Part of a small language model's weights: untied embeddings.
MLP neurons of a small language model. Each row is named by its layer, matrix (down: output weights) and neuron, and shows model dimensions 64-191. Each number is 500 + 40 x the weight over its row's rms, rounded and kept within 0 to 999. Numbers have three digits each. A neuron's up and down rows have the sign that makes its largest values positive.
A block is one neuron, or neurons of one layer that tend to fire together. After each block is what it responds to, as a language model described it from the Wikipedia text at the highest values.

L2.down63:504469460444508498560518594513480450445450559462512506467494500485505427548511566474537441545464488483468546449440458567473470478520567522536466588507465439432398526505511519525501485515479611476496538479509490497477501451492549547455510499447437518536461498490505479498464482483530523588497501485507550475549502497529462484471486470485488494562496480436476495485442512505489481491509
L2.down134:519564560476471460484456526512479444418541463449518606537531514477507507451516525506481509495438489476455414525522482531548549525454445541480481537505511592429489400500438506492526437500456532450408582425470494504544472560510564488461568490482521521478491469604505463488455514494543501535510502475463502461542538438528442521457467507519450469504491497490487465580550535502487566491466
L2.down199:421540459476499574542496558489531479486549526543527520549452504477509532505508667513524492520455475522520516489483444503456514383518536512487500467474533512513467458545399457535473486521470534445528478564514478490453461521475443541503568528533536515461456459521504477504461475454486460506433548494476513485533489505508495546507497472501537472502493516521549429513479524474459515482484
L2.down1783:460553541529450528486528553507463392521377469454572463502460494546479517514485555495540503497504464538475536488523515477433543505439496584599467543480484469529425511523506541502498569478584487514504521488490480579421516481463469540436523503465522495550498509471497475515547507528524668496567547475515412525487512526434489541509531465531466507476540500521499495445464512476509528486482
Description: Clause boundaries and "from"

L3.down1917:421541573524492474594530520552530385559505423501550398428468536490532562520478487585546452429519552451500560514462516543556459401483477547541477446544480497451505484502485507528514522545485475510470535450483544462504526462488551518431461459539417494527511542525432546539432475502474570513481504499431510514508490588490518494500538509482566477461510466496515460541544507493515497548438
L3.down2299:480526486477514470556461547515533444558533501485545455447557462450517546516484521514506473441549526466483467553519544549543512284494491511487470490528538438534497500511464522491532557513438517525474518446437522501469541435518531520494466454535485477477537515479461551576478484527542560562546429530518551525571527491532491460449464475475552476454520480533511547518488448459537547483484
Description: Personal name tokens

L6.down29:450455522511470461578538546487507426545530483479522528504517489515609462457510502557563506554485466509565501467526515451455444499504459405570506494546501491493529466456521445447553466495480563422566554527496523510462578448469607503517521476533521517404490502473424447573497498497564535501546457564455462571465526528476499510568496495537458479504539541504488524459516487476485487496448
L6.down50:499465505474484449560494487530480481500524533418487557552475419533515440555506499488507503518470506476516525533502474485571567522469439500516552491604459552489455533488473569440519506484453521556593542518563425533503548542450396496528483505465459445487534498537528580527515480494383500512495488482507533447457515481568550433530477476483497524441574531518402472397393523420506457515448
L6.down588:512478488461463540486520506466506449506504521463495517429527488486539515497533466524563434500521529500566397519554469496570445464507416461491569503470549505533524477488477490507403504554496540515550562473536523529525498562531546440503569514541536524445374541574476499468492517522422648446533544482490440513443514526473482532501513467445400443469547495475533495505501565540479530486498
L6.down724:524524467565485532418485569504465505540533507501502523490554520519551461574450483477586476422483530484476497429571438498450429439450449416502497515509483453474488567574489440498427413521475504527462519475551493480505472492474455513422489491478498513449450498566507548526491476516499496493608530472464477460486463570492447530558527444481522499466532513448418545441472525556430522472418
L6.down1227:490456524531468447394554548532472445477517538425492538510491506500454517499485480460501472608480555470451554538463515512518454517503525442461503490463466481469466559505554498518461521564504519531506482581536557503474485497473510521461525544456531522466439436509478548490491546479467616487510501453525460491507497414489435585474492426467435476577581514462515532465430533459521507524503
L6.down1591:601507504491512450436527457528434488510524570560455565521502439486446481517522524562481495481537592517503524498528507498488489481507496491528507491507531544562517503517457447470434551459429529502511401495558580527505541518507453540482529516494464536467501572478473493481534452552465502521541528492475510475519461461490454453523439395500447401524518479480518507514463516453471544438485
L6.down1601:531472492434509464476504522550479441507458457505443570580468445489461445487474490538520538561478494468544517496496518478515490479471447532500469514540635454511517497530514538531488436516484435561517549502509553441455480568485462452512490503521493487503516503540542440452510506448473396540462459562566470452568547526477525496474465423565493483453564507521501500433531531573510430492482
L6.down2190:413482519463498564425606478488512444473546533496539498499539486493537488493487470508510428513528489463579606550557431518459486539446446491472505558540510506522489473562556526516477556466492516510501526546521530497542520481532494508521441506416509453469521476532490530504536453573411561467579527491546475492532594558560537527471487397501432482503534507475486493419447551514524531486478
Description: Argument-linking prepositions

L2.down959:453451467548472463445501534512475465512597537498457472478491524522511597500534464549482463475502524478493558493445545454518416483486537468499432483522547508492590430542471466537426479440538497420546513591454477437403528474539532490530535515534425496457472510473487435570500567519520512547512493496439503558499485504461460543469549416537497483428471506483516541517514574466483486579543
L2.down1375:495480455477535432499470502498533400528600390467391491469513505542453579543610452555453508548526524495528563494457564514448479519442579482503476499516511502505549494584473453545391590436469513461523493538479449430417473501502481532492532515450440452444519512565472506502493535546494648503468502501478485513547483493481486612537520472496507488429486496534465512485480582379505515558520
L2.down2044:531550420505420456571485489496495468494430498504399486469475481440514510543457468503522506512531508514589460492523572471498502476574493454507500462537522438435516531505539506549581557494406512433540455535504470466479532487491493442481505544527454528426565437501468506538605500425479524524433475439504509529478472497485533483540438527538503530480462507541507455457550516410506505489372
L2.down2203:562462477429499519530440556528502532540570491491460490422512519555431565508502391500514504572463499485452548403506548519471497523431564518501523539480542516430575541517486506480372492485527550468535484470459503463466525524525434556440486491415465435434456519465526508511483545509559625465490533509500507498475467531541469592497506447511540482472483550539441512520501525424549471466531
Description: Sentence adverbs and hedges

L6.down338:417541403521493540508474503471478499554537397503551559491492526475484536476506459479599540448465528499521468468504450534473455459515557545494474483517489478477500575457541536504485565483516479558484499538431462447527521462522553482482515548560501494622480462548536463453469445487473472455499480562511446511488543480472543498518497473545506495427469472551566503479439453470592432472457
L6.down435:490465601457489479523515538504487499549450484474443526449471508480432579422520527609534488456461561419503459503433491503450534503522554495448514485486546540516486475493551436487404520495519539440462509514441469527471455542550510495530433507496534477455560494500527531545550594481518644461471530520563547555493472528555469509498529546524485486467516539562501507544451517519507512511524
L6.down558:523562499478494580531489442491588553537449462547448487508453499484541526463600464565509574513434520518442556553534491546528507425450423520429522479454577521536455468462550453534543468458468528472522522461455446498440468536556477459504509430510459464545561464520503492507512542439473526545469489545478491542457500556466420462552483550561489592503514554537511497537488510438538530534509
L6.down767:546440481504476503500434518534451542502494557554451509477515510468490464438482513456566453477532447507496501495589508463569566490488462466451515492508498423463493491516484517510494510443508387550467509517509469478487483474474484578406568508593448524431505585503498463526521468540514574483518561521483517520546537494533504489522491373562451575512528535539542473590467483489514555530540
L6.down931:482458461458602431499445429530502559514419437528495539435418520514554458488539464561501500545438530539470569473489451485471433499585471549541580487453497459475514462488484524439563569484518505448467495554482527510503466513531558449579501536532488514559524458457468451501539497546561494537565477482550442498477482487487572544502454508477528432476533501548548503504497497474489468600490
L6.down942:457525499401502517574525507469452480491530562519421472446491474426509478501506526483473544463504554397464540484430431526462491498531497470574521494524499500547439583498548499599493517478525506541493569456436512535498471486483541496545532565488510480518471436572510554458487456484456577511523497459498472420510479506518533519502489494539479592529433541470483459497485482495544521567494
L6.down1097:492453521510514477439401524517583433484508456472518491486563522401483473493496503486539495526508546481516494530526514446530483525468469534553471458475451454468477502505517505484403515485501531521472481481488487520536507461516501491516514391477466475569524481512502539484520549454446619523522518518532528516482551549474449505557427440435509420481475495569431485558407476468502492500447
L6.down1674:438516466521555530519471473508516453469502453457446495470490486489456442439525463380507545506488521408493557564499566466516412525483497487530555508515507445552530471496502503516523513572537494496477510487522508581474471577529496510538429504537506544579511447548508475483518439526508461511539525475463485492500483552459543473523568527475507493494508420476548482481488556555463529524486
Description: Post-copula adverbs/modifiers

L3.down784:515516553509500515503484438523476514484585520556486528478512483475481499502585504489458494516489573498511424477533487518469524465428515430477419466510469499520474535457527572519544512459552495498439513508489400524555421421420479453556515491537462524487510571506492490532522453448495499534498491485524447543569536534522453519570544469513491528420570490471492471533443516513520497478441
L3.down891:510481478513536471603460503465581447472520482506478545487490493525520497508549480522434492490527445452493411472566521576421492510511439559492496512447531503533567463529478440502504456485431489499490481497469496462503483517502465473484537419507484499468458473510505519484524515539507521532564474568543561584526459512465522498480440541433492545526500509511457497536546548460480500492428
Description: Evaluative/quality modifiers

L3.down773:506504554444480484460413515504518435520566479500468515496543518561459526456534499589539515564519455503508488457459539464451423519462527500518525531471475477502515527581397485579394453476474624497512537505460482452468505464510483523495482490416466452457472529525479575527445542510601473522485504529452510492585484509473444595463551500488485521462498537484444516496554510419548488469531
L3.down1901:537515482461432459451505485499474434552550504475436494516528494479451513512562509586481508553503484508465549524518478473481483572525492517529485499522469496522545445588443491530476461464462497455539505514464516481458538529541506533564490480492444510452466548499458427516459393527522509518535584522460462553514414509447476554413581502520518473466469464467549514504518483443543522522529
Description: Adverbs and -ly suffixes

L2.down486:440451537491525534474534508409524525501495493516489502563546548571540514449495475546455554506566539480508504480487502537533463468498514597559437475474485537506549434481460491515449461503528535479522526495547528505479471579485539493504445479423479525573539510482468510478540567546467454547504514490507514579519493475441473505424454484521523499572475465489589481510515555516465477564493
L2.down590:455431517517488511553460519515563540485459471568550491500414492502523529472526469513426525493502526559542481508474521564460491484485533515484518533524533518525551478564465491389492478559425456501449511538524437499390432453555482461480483547493433531575510478553491500582530549525508515497545450502499496568428521501558430487441513523577502424585502487489456503591451445536543501512566
L2.down1913:500499523484501597528544509457526454495583549497523454474528559517514530514506578456463492601573472510504562514559483479527483453501534464531482484471449503523505533450476455523516447547452509420577512468440506463436495513421477424447481459480509477494550564441538533560596526495425379426489506444484548572462496487507466491505539528478531524531495443462493509558506520500494487457489
L2.down2230:412435470488541540501563493518534511463514560531536469547490533497505529513506515533528516496533474532511534503497541516437510442557464509490508482513473428488462444466531448477483475508538488494544523474536455550553456511516498463439415508573467558566534581452459545553438468546498479466505503412543564557461467591494486477427524515491482493507435445468487488524479549526525479514479
Description: Syllables ending in -i